Weights of a small transformer language model: width 768, 966M tokens.
MLP neurons of a small language model. Each row is named by its layer, matrix (up: input weights) and neuron, and shows model dimensions 272-463. Each number is 128 + 32 x the weight over its row's rms, rounded and kept within 0 to 255. Numbers have three digits each.
A block is one neuron, or neurons of one layer that tend to fire together. Before each block is what it responds to, as a language model described it from the Wikipedia text at the highest values.

Description: Word-initial M fragment
L2.up224:095125091107087115122098104119140195078091147148127166116164104170100107168154156160081110118125201087123210108130142114129156084103127125133142077077094137125105137167114109112126087127119112140092100127139146104127184063141184109086112151137224154175101108165099154107219206082132079075114109104151106136105113137090107082147129153157184105138126122118107078165175144091110233159164131073114084102120139175161149172134147111140087135125117155170091109114094180153157087188125135123122109145110135119104116149156087111081135138198055125160129144148070128157085126156103158185
L2.up493:086166184114156146161140097104166204103203096160157156151170066125134093103189141067127160186101168164177107113182097078137119183139087158192112181072150076104090061105143130153165127182144100100146112155183187090102110172147203102156163077136155161073165105071106114168155130103181141143182165110159064155143113124111176168144086150149140128177095103103105122161149093121133086134123144160124130086156123084099098134155122173160088096084051097118090123118080124084146136147164113153079151069167115168130120117114101104123081137137129090134124091132166096118117106119141167142
L2.up773:085134121092189114133171111113163096102123141170152086128085087054180169129121128099136148119160107137110162112173157039134165120146166182146139051116138116153123186091109154172090071080147135105164113147153136138151175179131093116128096100130094135124143132087152142060075138179097108124172211122161183185130115108120164059157190123131124091155127113135098069193132172144134136151098132097115103123081151118148137094083104091089129128113075174182156127141148113081056075093136183141091105106154141136104097077161100114089111145087134093102131066103125180132098081135118087129
L2.up1025:101099151136144159094178103140141084120133113107170097147130121155098139112098033152105135116138104135167158140152092127191145113146127162133131069121143172108125119144112062144140152101104110174130100121126104175127177088150180134210061150084123134195131104147145162095070150180145115118138118183109131178102112173125074123165132082124117104150112180097090076090137145129139146164128118119168138123146142172142121066117100142133171129111095127205122121129150130132130077111108184144149093179138132101101118160130080113121183132129105165116128138138133111113078145150111111158
L2.up1039:144109111146162174103127115120113110124173168121119106121173085145149129117202121109146143153134146101134155081110109097070139124161146146095146103120169159173174072151096106143115119135131178116135096176109180137198128111123150182193152143072139145144055096113154139090169123201070139245131107083097102148139114172099149114142152124117155144138142130074140182147146131094094135120145124157094157191087120156105179125099097062158108113111139074107084056125141094136115101127142101111129048179153068111105110101219143081104140186099112200159197150157161153142158104083099122209
L2.up2068:128156147115151057195150104134099118115182142165073090143142102149139164165179115064099130089126202145115120131170149130101166149084122157097138124144149101187115109119120122132130138152173115101111148183135175135092199112094202115124135113113101146158143075159134165079124172116175069167156167155144115120179096155098096115162128166168082068144089103108069107106166153141117095123081129205139176146180134096108148102106118184144128099154109153156065178136164090148120132085185127159081037165099085096114121086130131122123095109145138104100120108069137174090150048107148036150
L2.up2415:038143134083155174166113154122049130075144084153125091178161107090093094140109093112143121130127088097166138137099088139153137183137118167077169130118123068191142081138093112133136093119122084161181152121112221163173142129123137099111183118108087122157078120087101075134156174069113056138094115123193113100167064114147165129178117189143090145121107135116114152170089109134109125129118158138145100134138143156136095072151146138149073100102099144169074096138165133159162101160146137118158100111171086132091118121134114109122134144165137165188113103138166100184163111120080121126
L2.up2571:154121121108098146114179109123125135111131155116166110177121052118106130136139146065093180079107130159120180101091132163097185165165107118097126102119156182179100141054157137181117141146175099130117088128129097139115139078127120175115056145111178128173140113113080144133156119133188097192152177140100103130139120122157098158088102113133073098089078101196123141098181204176149113136148189191185158111110142150126109060121160157149105068139122102151123122102136125095096117074083096082178111120072151127118099074166145082130110102112122142085134120164106158203164096161166067116

Description: Digits in results tables
L6.up862:070143164083181170151193102164114057117111095162122128132109122131124045143137136091194134110103203173100103116139129232139159122047069174151121074096143190124156088156189107108104181128123134144145145158151127186150112158171136110150096160067082100181105189089146089111110183112068109122119117099116088135136140081112162129153124119157096131097146078171088143138128109140033099169082175123113145155139121095102133104154141077125134127150138108143094138099130131119086123089136092177118090039157112132135181171181068165141128135111130174118137104091121095144173151139157160171
L6.up1922:111085160111119098116086088088168167135138115104139085115159083130143101081050159120127115112088155144145141091089162186113142155119128148131155134113091196087110078112130125116156137144154056120125187164104113182097107145105079106130107102155124120095111152126115109141174127121139139110121168069137170144094134148162161146150099112142109113041084119150084100144140077099077094123099125151088144141107112151198078143140084134179139141130124182142162074072081154148097147124134121197150116086164119082145132178078125074170127144135119141148082092168153111119105060173164101122

Description: Table cells and digits
L3.up394:140117090158113077127148085147181135131142124078133133104148135137165153170064111083135135163155137202101124137123158089124165130162147142128109174139115186176113079110125159120178123175137113132100112121075135124129166056096103179100137155110098116154136111132179098079178166149085095157126141109165120128102133152167169113142104158125145092141133132115137160126124222138099129145168100157076170156133108108159094155171153110116139097207132133107136083098062083151173127166088125092099113121150040220083121072123112128099135122100100137091120125122080134143168113115115143086
L3.up1346:114156158154186134130132101127152118162087159131088113122093127093186102135091121129124123140109102062116183157104084140111147122157105113126174100156134130072119174142176215106126105133138174098091093166043127119092088148121168130164137174130099221093127129093157111127099190088071096112178079111142149130127187076085146078107125108171106152076093158111137144057107175150184163098088215120169144074159143111096118138159086106134172176184145043103119100153176101144122028148174121085114080173092093121110085121088173139056181147099175113099189153207148128129101118119118137130
L3.up1445:103177120146155163132115155142126182112091133176103128070101105157138144119135095138147142167139129132108119125010172099137183113165121166123073074152167156144060077137123132077115140177101152113174160151075142129099141112143055109126128138157109088142190142086158156133116141084089132143145130071180131099155144130118158139184089150181111088125159148099142127134090115070131155100102101143136173111185092145154135143116095150111125138131109046114141114105127091128112151118101090121107071137168151193154124122169149140074153122132130159184153118134144170123092133072102154117
L3.up2295:122109127120161108146153163098138096104160113124105138097103100140121107105175120101088108094139184096171132087074123071102130100154153179119159154127145147151169094165051228042150143113155123139197147161167144168121143197149107235095110118116142090161122110099116130219096136125077169125125118148135129139105157096106125114175093142179113114156096086108141130135121104142095142112147121154077157178147101112159089119148165174128109118133103107177143125140119143159112077062153099152115087059186081086136153049116120042115158116163198128100103142200215129075078098080110134089

Description: Second digit after 1
L2.up143:145129100096149113156135157123090116090223123160152088121128150128140149108116058159110135121127142147135113150120214108064130129136091096110145129123122139132147117163156145107134131052123179208163124139153128155145118173144141098081119145104112135166124036149194132100114088156095086102141120140158069119113162075156105104177138118143110074109106106124098136136127132180094140117182110113119110136088124190125173101117133117063140135150111081158163093089079161124087161143105125077103169140150101121068115088180165155084097178137149076107074150172130104108053168143108093128
L2.up359:073156141113083144127107204125113101112184129138156119194170102071124140102122113128129128139141144065142147131128084148119174166070134101095116058073130171133117106151156146162121108112122154165127163130077142105095124110049136101104164129069144151114102161159163160075121170169074142082153118122096097151114187119145145135182173095172151141153134119084154128162103097142101141153129141170188140113119134172084093108193072201122077091079096106145163087139138103105127112120063143127119084126145146117135176079151151112097148092127168107115145151160144089095077122158167085135
L2.up534:184167120170129129115148081161120152080133113118194083093123083126128133101127161147072114107107139080152114154122193082113145103159070187166144111116164108145121090066113184163083146092145131084114164170111165116092173169131083154043159143120157210123121109120150089098132104144101121162163085125131186090138169154174194113172175090147143074097121063087170096188109068133149137152124139131133117113129129105154123192197118094141133099180132082134054136171110146122157140137109065170124157119108106126197140072159151107106177139151108125111098157128145117122121121114107170111
L2.up628:077117102126102095109123092103165208087143135104131161145061139109135124102092117088113133090132083076154130127137086090102121146169032137099128140082132184094104142136180132111110091121111094125106154180081096134165157124159118123116127124094167147089094071125143197128075149183151149105162115096163145153144157090085175131111129131125135104178132140117170157157134096106128139115146156118119195126126144133170126137148112179148090107144126094081151102127152108127121158169150146144074175131095114156099127100180102144135154115109255048111157149122149132106080081166128123128
L2.up1020:148096118044105185145090189173103112103112134125160151129097105129127075140132104129151194115158044104125126091143145132148120156107066134097173160082082182136131125159096077143160119105084194097154147086076191120164160088107173147162072133066155141108118154129091151126131104162141145129084161095157124104145146143108154144203144139146137105143141136205146119059156111131150106116117132163205149153105136135132185136144094195150142160152104181156177138032087096111104092111113115135124069150127092145079093093130148140080140129089106142163115082158158145125131124095105139113
L2.up1136:162129126118123118125155164102156135134157138106161171150116127130137170072084151071077117122114163082117116110113175126139136175129101158068143076124081117144101176115134205141164126149065147093138206141161154169096161133132127133113120120092090147113125096126152122091115120147102107140105071077209106136110161096135060085159125125145145103109142137093104103165143137163110142148140145174106125134134168094142130156124093126173113091084145091130167107160122166096093088175150079150106100126108144125105167099068143056058156058150233107129094149116145142157094162114101125121
L2.up1642:127149097128116176166143124098158108175128131141118148126115136099060118104103177142133153128121115169114182137134159136186112123135060150064164112074067147163177165093157127128173099104124111112087187113149126158132144137180084155096060161036141148141127154135149120121133159151135148131106113103123139145191151107086096107209090129116198087106142120135151094175086153115100150154121149135168083094139132057179081121105094118134121100100124074128194126098144108174144101099150096161100143121113105159158136116176150108115152130174182137101135131158127098131120104067107067157
L2.up2478:161133152133115124114150138070142139129155121122142113112129092102130080114062041127067100110065126170146102175117135136102134140077114144101160059128099153148141149127135124115118089152124101129127146139136179172097144123182156114124133143097191141156143120190119111089095115174197127112100169158178105164141151101117137109166085058194112088145121069115141062180134088151145143154117166163076134107152129112127153104164140118091141102167093080133151126192154149120100122163139164142107153046181117159170172089149131140122115085129148091120097150165173151105124104145152085126

Description: Space before numerals
L3.up610:134108138072187145096119119133126155151017112098128166143109044106068024091121116136122148110108162059133109170060153171134112160125145073091167203120126136102150180074164107110094162085199061044158141112115194109139112136152171122130095152104150156130135089169103124157127107172120080081080143183187125105131110161094138070136111131123110098162160164183157065107160147107117125154124085101160211119121127118103091138113135132147131105151116141145022064156149146152146125154118089133153138166167146139128090188132081115151140133090156119111173081194176166150076070126124125104
L3.up1059:135072116122103155119148140167132206197107146178088182145080104108129130100096133106130112164129101150133169155099135148143096145135150104157132106117175152135112082051142126148122095157094168113131133120144154130138125054129126121158100188123159147114111133142105147077197134132152085105075119114117201104065174138148108168115108139124143145095153132127195123125161134180086123136141094164097168104175149195056144124099104165132140077145086194131093104164087102139175126162069056109131168095068099128093122119155163156124151108092129123093134178185106165105139132103068135156
L3.up1585:100156089132103113091062089081141118121134140046120150126129101096144079134145154133144062189147152099079141079071150090140092121094079102101182116146158151156154093125141098099158145108143127120191109172129137123108181132130136183152129174097154173128092110155109110159158119116110106171142129174188099143125083113099128143085124115134125069203137139154137129168124137132094079117180110107140177137105168094151055116156130141117152089041096138099119134165100151118128131142136204094138081132122151170135118129132107122112104115143129157151136109153163181121152169183084111054
L3.up1883:151070097102087137097157114095110113119061110133158165123073127125159108107079111114133138119086096131159164184102120077095182100167114118093185111123146098164125081061142109149139154170133099112144099186091152098087168108086126057142068194125121135131165179107133154123153141094221096160160141108160141115112145155166176108114160125192140114139120111125150149105116148076122149133131064107122142096102167111088189143087148118112183154118103120155173048112080067102161082164104125108191213169175117138134120159157122135112155118146157153129181155137147160140173129121050127142

Description: Before an upcoming number
L2.up264:173139147160154171135103147189119102177125140154092131124062069098077119151131099057182184087196101125081132107107088120173124154164071144099149131076132103125133117152123154143168095148101124085147167131161093150124166058111111129147068123082119152120140063100121131180081163152163092139197147198138136136174143206092137112145173194136131062062089111142155133071139144111067066080148143193124164066077168130134124129119096177131155125144037123143133184132102173090132107157142081140144163080120117090118127112161133076143127188129149120115120063076071191161115071203162109156
L2.up610:095095113066076120135125137118053152096143123137136170123074135157123135094112073090134128065124099103129150103112178148081151186052104093106149187116102101081095187198156101150144093158160133124132150187148153135097143162190111133164097177089153160201123148139122189104124097194195057147138113120135144148098122166116120123060123144108131066162151138115177170153108145071102143165110070158109159138153164145112091105131088137124128040125110169112105109255151163161133127191113110139076144102118097109096223126146166143115172162109115109110102147126138123126159176101148150196
L2.up638:104105156048133152105167182167116185116137174117140153121173142211122130138126150082133134102078111066161171095186078146126124156148086081086122127161120127125102141132141111160139132054113161094100149218151159161047147181088059110146118130063113205157087094149151102102112127160113128119174106126106141145173196154088096161150148138125161110144101153148114112103168135083090082136136126112127143177136150131137088158146062112127178149122102125077119128110152107155097155117090134077141136161140061117113091121162169140181183101115086150080081157133091110171112112110122123176
L2.up683:148068133072140101077084148155169124173180116134143160120154136101129141094066087067151127127111100123075166165085159145129163170096065142092181128066149126154129128145161126227192079135153153083159121147114128163157220151201114093144096198058138169178105126119103145176145109151115077132163069126130192132155147144142105157125089108062104049137106124093130132062115125124106139154100072150134115062111116182086154167134124131160143117180125117135148099146173072159165084134113132171123096071074134166107164137108157033112095119107086123143134143186130193098107121118216076167
L2.up996:121077135110139150110090126149091175140124090086199143135127093145093192125117113094125099139157093126142182129088127091164011095124136153164143093109197123166095097119132150111163124166084175131134132140108183152111127106156169142145122123122143127162132141125077150107124201192153135170128164100145073141105134069108116127140103135186115173072174144143096123170136144098131106129156092167091122175058131159157155132130161138095167153065101105192173097136203155181187105121084076121183125150099075077139078085126112129083144178100120108126128088083164176140105119126068119129
L2.up1542:119175102061110151094098079158071148151088096168100171061114155145110099149117121080145144134153115118162097108189097125126117114099104160153112154084131088135143130167084129178135118131138123146153158162149145164111169147107111154166146136044106140134146149131159152064123137112141109161132123139173159080117160094079107130128096141167139143175141107060110137057149147184080147134142141153111147149105146084048124064125099100083151090125055157125131144143118090120099096168156123159128156094161132099133110110158113132140149108172058117114107131055083142080198078096047078149
L2.up1829:081112102135151115100039098145080127138105092098179167173108100178093159110084080095133121124146139104124139155137117102116135089121122118117128111085155104110127064181137172173122123178080117149144188161106147133105156201111110141109126127112089102149120102130159154124111138170155118123175162150186140105117140141111133076163172153191138118160122103169123117140154141107074165122158104184100124092124121139130148123144034139159176101132082141112124121162116124144158137161108142143142079155153116179152153093097151175127143081104177116116181124059158123098145127098083100109
L2.up2170:110177089134137178102105105158123145109122153135182178080116133115143140075108117115144145170116096111122108130127115153152129084077129175135161106122104079121148165152141206120124142131050181129102152131078141128112128103076076152157096173083129114168111145061071115070166167136136157177155126125164126103093150077132119191179078064143211110118131157160146183160122117174144182140106126166094146074117144125092152133172104145067098139135142105106150122154112129142172082191078118142124156143142107122111128122153180153088178167088143169096157151143121141162109161112112043116

Description: Place-name completions
L2.up75:177081142115125138160181140078088122139100138123188133161126145146105112104117188164126028122112163104148158124169170136189148104125147084136131126140107114123184096145119101128167104120098095153177111162170165127112141113141070067095121129092173163150098079127118151157092134172111155086148153167110169164128101163124167166059143110116114093130083139140102123081164150162122099114152196119090138120078120157093132150158168154110137118159113218118108205163091176149148156099141123162135129102082131098093145122066095112139123148148148148132099084121144075158146155078188127140
L2.up288:047154117126169206121071131126161097099122189142114093138203143121094133140065093091080127135135109108116144094129131127140164183107065077119124116114057136139127154165131131098158156098096052166117072113152142135156150111148145091136148157084221192135120096163107176180111126121075131085102084128099113153141166093141217110156161150169109149128098139100152062157139142098111124136075119134203144142124124145186147099159159151102110125085159156139120113126132106169181187134088126124134141131104076158130124101191133150134118128106173150138154100155099102113136143155111133135
L2.up766:113123083111161138136185125102116142121165144132117101100137124153133081104140131060151079112127160166173079114196114116160115184130131091088156087153081141122113120094158171115062115088138125132127139129094194138114153070161118144129131150069154143122093183154157116087143119129069118163144123114140120144068165165112176053143131058126127124188122107097134056131153112154084131144107128144099110161179112128120142135210138143093143124107122186108060115098101119110137155184130113046179130148117144047145125119140153134112097115140119133114197204169101084130043113153108139132
L2.up1630:136087177143128185151136082096079089108113132150163107145060113152045110136054134101131213095105101126153143119144156062116072116097120152090139136143093074129163082119103122146165129084137109158047135113123209157145183143160170114126117178069123186092091137097124156033152170151072145131159095127157164074161129186110140143108056109159123085195125095130154073218100166145127154115095145115124173078194104157135105164202196131085103107083107141073115103125078153127140114158132119107119090152115129127162117139131106126166188088142157164144139170164147110130137099102106172150
L2.up1755:101151111101147087119121176129112126138191124145219152075178142189091081166173112112141166138093133135130076087084176158105155165146103149115148108110145169114157074188155127152108160146106079125115143115105175156134169169152108165158101132101167186118196120124134134133136152124102147109124113189119116155127083150148133134189059121114145157126115045159105098107146117132139102170107151172099071154104100119155125090153076149136132168143111110137143110129171140192120120120142164130106152109118041112146063099151103141105091140098086162079193150107124110182120097161097079108
L2.up1854:160111118100104184149139157134112102072103120162165081183088144137109143091089181169176154103137139122142152141091151086120092107131140156126174087151134151080169118109142120110148108119087126146147167147128127099064136187160162191147116103105118131139138146124134100134183122182084128111162083119184124121109099152135126136132122137152173114184126123115092119157118125120117142084130126135163158147190143125184138157169123114146193125108146102091116115098143092107193125103100196125182131181092132140114129136098110120139169103145171136112148129162106133136132116067104063091
L2.up2284:081105148097117107157106148103096121081151137084145149114169124122131172115101161089104146114111153119137193123118152110107080168154109141160151106135119117074171135153165121132181067128095165146101197100150139166131180130147146139055165081165152188108109141114135072227100161197136141053102089172121091122096143172139183132148105149132143087138109124097108070216128093154148134113142130138088132156148166161130148098120142119127126072112115146099154135113078156134110138144116094118151158202148088156111179130193100093175082147077132078116119154157091129111157118087125110132
L2.up2439:114182164130148160175163120087150106074128101111149073191090126125083127152102139153113111087086141078171134120137186174124150132096146093094201068126090138089082096160058094187110140108115116166126107185169132129117104129084148094114089181131100130126139166110108184127105134155133158115125143147131118193191101152103076102109129103159113109142108104125161161145120063134177128157146181153112156150112123123128162115149126192177101160166060164123102142144073101157158154114080130123120111097111099070176075127162092055101156129130093125155132078135110162081117130124100139153

Description: Place-name continuations
L3.up16:140087167130103172145114140135144095110113135149095157065093139176116125146158135072145123134151120137128159061150133109077068192142106067099140064114104185148141168053136116140123092096103127155134110157054118086119168101158132072072099139133166205170111095135077114153081169094153057091210189133164110182105104076130048139144080106115144112109134132131153102110146122160065160139161157099176159128139103163166175129145168132151155160114150132115138097128129088138144150125054131156130155199146177143123162128192100145060146118100126120116161193099100132160165098103180110116
L3.up2115:119120157096117154134123108147162173120154122163108143152189084143121151059145193148147194060151155107122180135132151137106164128123127121062125124076148180167131158070126146123107078115126165200147199168139144126112108119173162061157147100127147105159117138142121120138136056116140105095161102166171141103123112120200084132116106214127174057144161077114179128202148094100150137164134101163168120192146138149127145148154104198196124094143066191138118089147133161083181132159092105140164157154116149173090195126166152164134139097158102147111121142135091100110115116104162081118
L3.up2244:150150150162127152128165131156130182127181098171136104151096122097128144130117098077094136132106135111126101082123145144128095219164111102106146142115188170095129155087169164079161158130110097111141103175094120057063161181113171048172143056136170128166171125205122127113081129145116117084111105122118143164133130068128122141132084172162160144113089115131162155171193079132148137130071099052142150161123149105119142169132130179118095108148113089110117126080111131117136126141105157120103058117105113112098137110149092081104182156136217161125097090162105141079134091120149084151
L3.up2597:131125147127078216168112118140144119126114086151162184130111083128122166137100114066062166145132134171094168137158093119167112103137116085125149157094128114131105105078173108158165102131111155184153158163121146084103118112165130170146094095108161158114113185140123122143134118142123123134120097121169102126144150099165109156142111161105122116090136090106210119181171119126089188113096102123162156156143108166162149121161096194079101103139080106116173074084117120075153092114082117137166162138129129188134159141103094085119157122107129141133127141125104066121136132089148081151

Description: Place names in locations
L6.up743:166147145158144176129124209117165107148093080112117151169151095178133114095144177071155079070119081135151107114097130152094114120148104113060134107132128165081134091147134226168140134151143100109193109081070067101109232162139125085146142139146112109126106165114112100152171103152097048169105164123160062124122082179147103160182193101132086103082140106167164148135191127155155194134128108139141145130156106168108172136171143115113068135129133109111199112117156117147151132181102090084154174171054156184104071138155120130137161086163156149072125131170138116165110099111159123135
L6.up1948:087136091114134146115151133124078134105127115105201129176100037154126147125151124151085158130165119141133150177094099132156126106105148122105165080106142148055127149184119177137137137149111113150158145099092118101091200138195143147112156181117148135162170090079130124096178131125165135134091149115151106167104125130146129149207164159171157042127137088119161136201121169195136133124123104141133154122152124085134094149153133092123102123106174160171162117095066161201087143136080152111116195160113058123167107128108175193103185134143150137139096109140101144088145096103152113123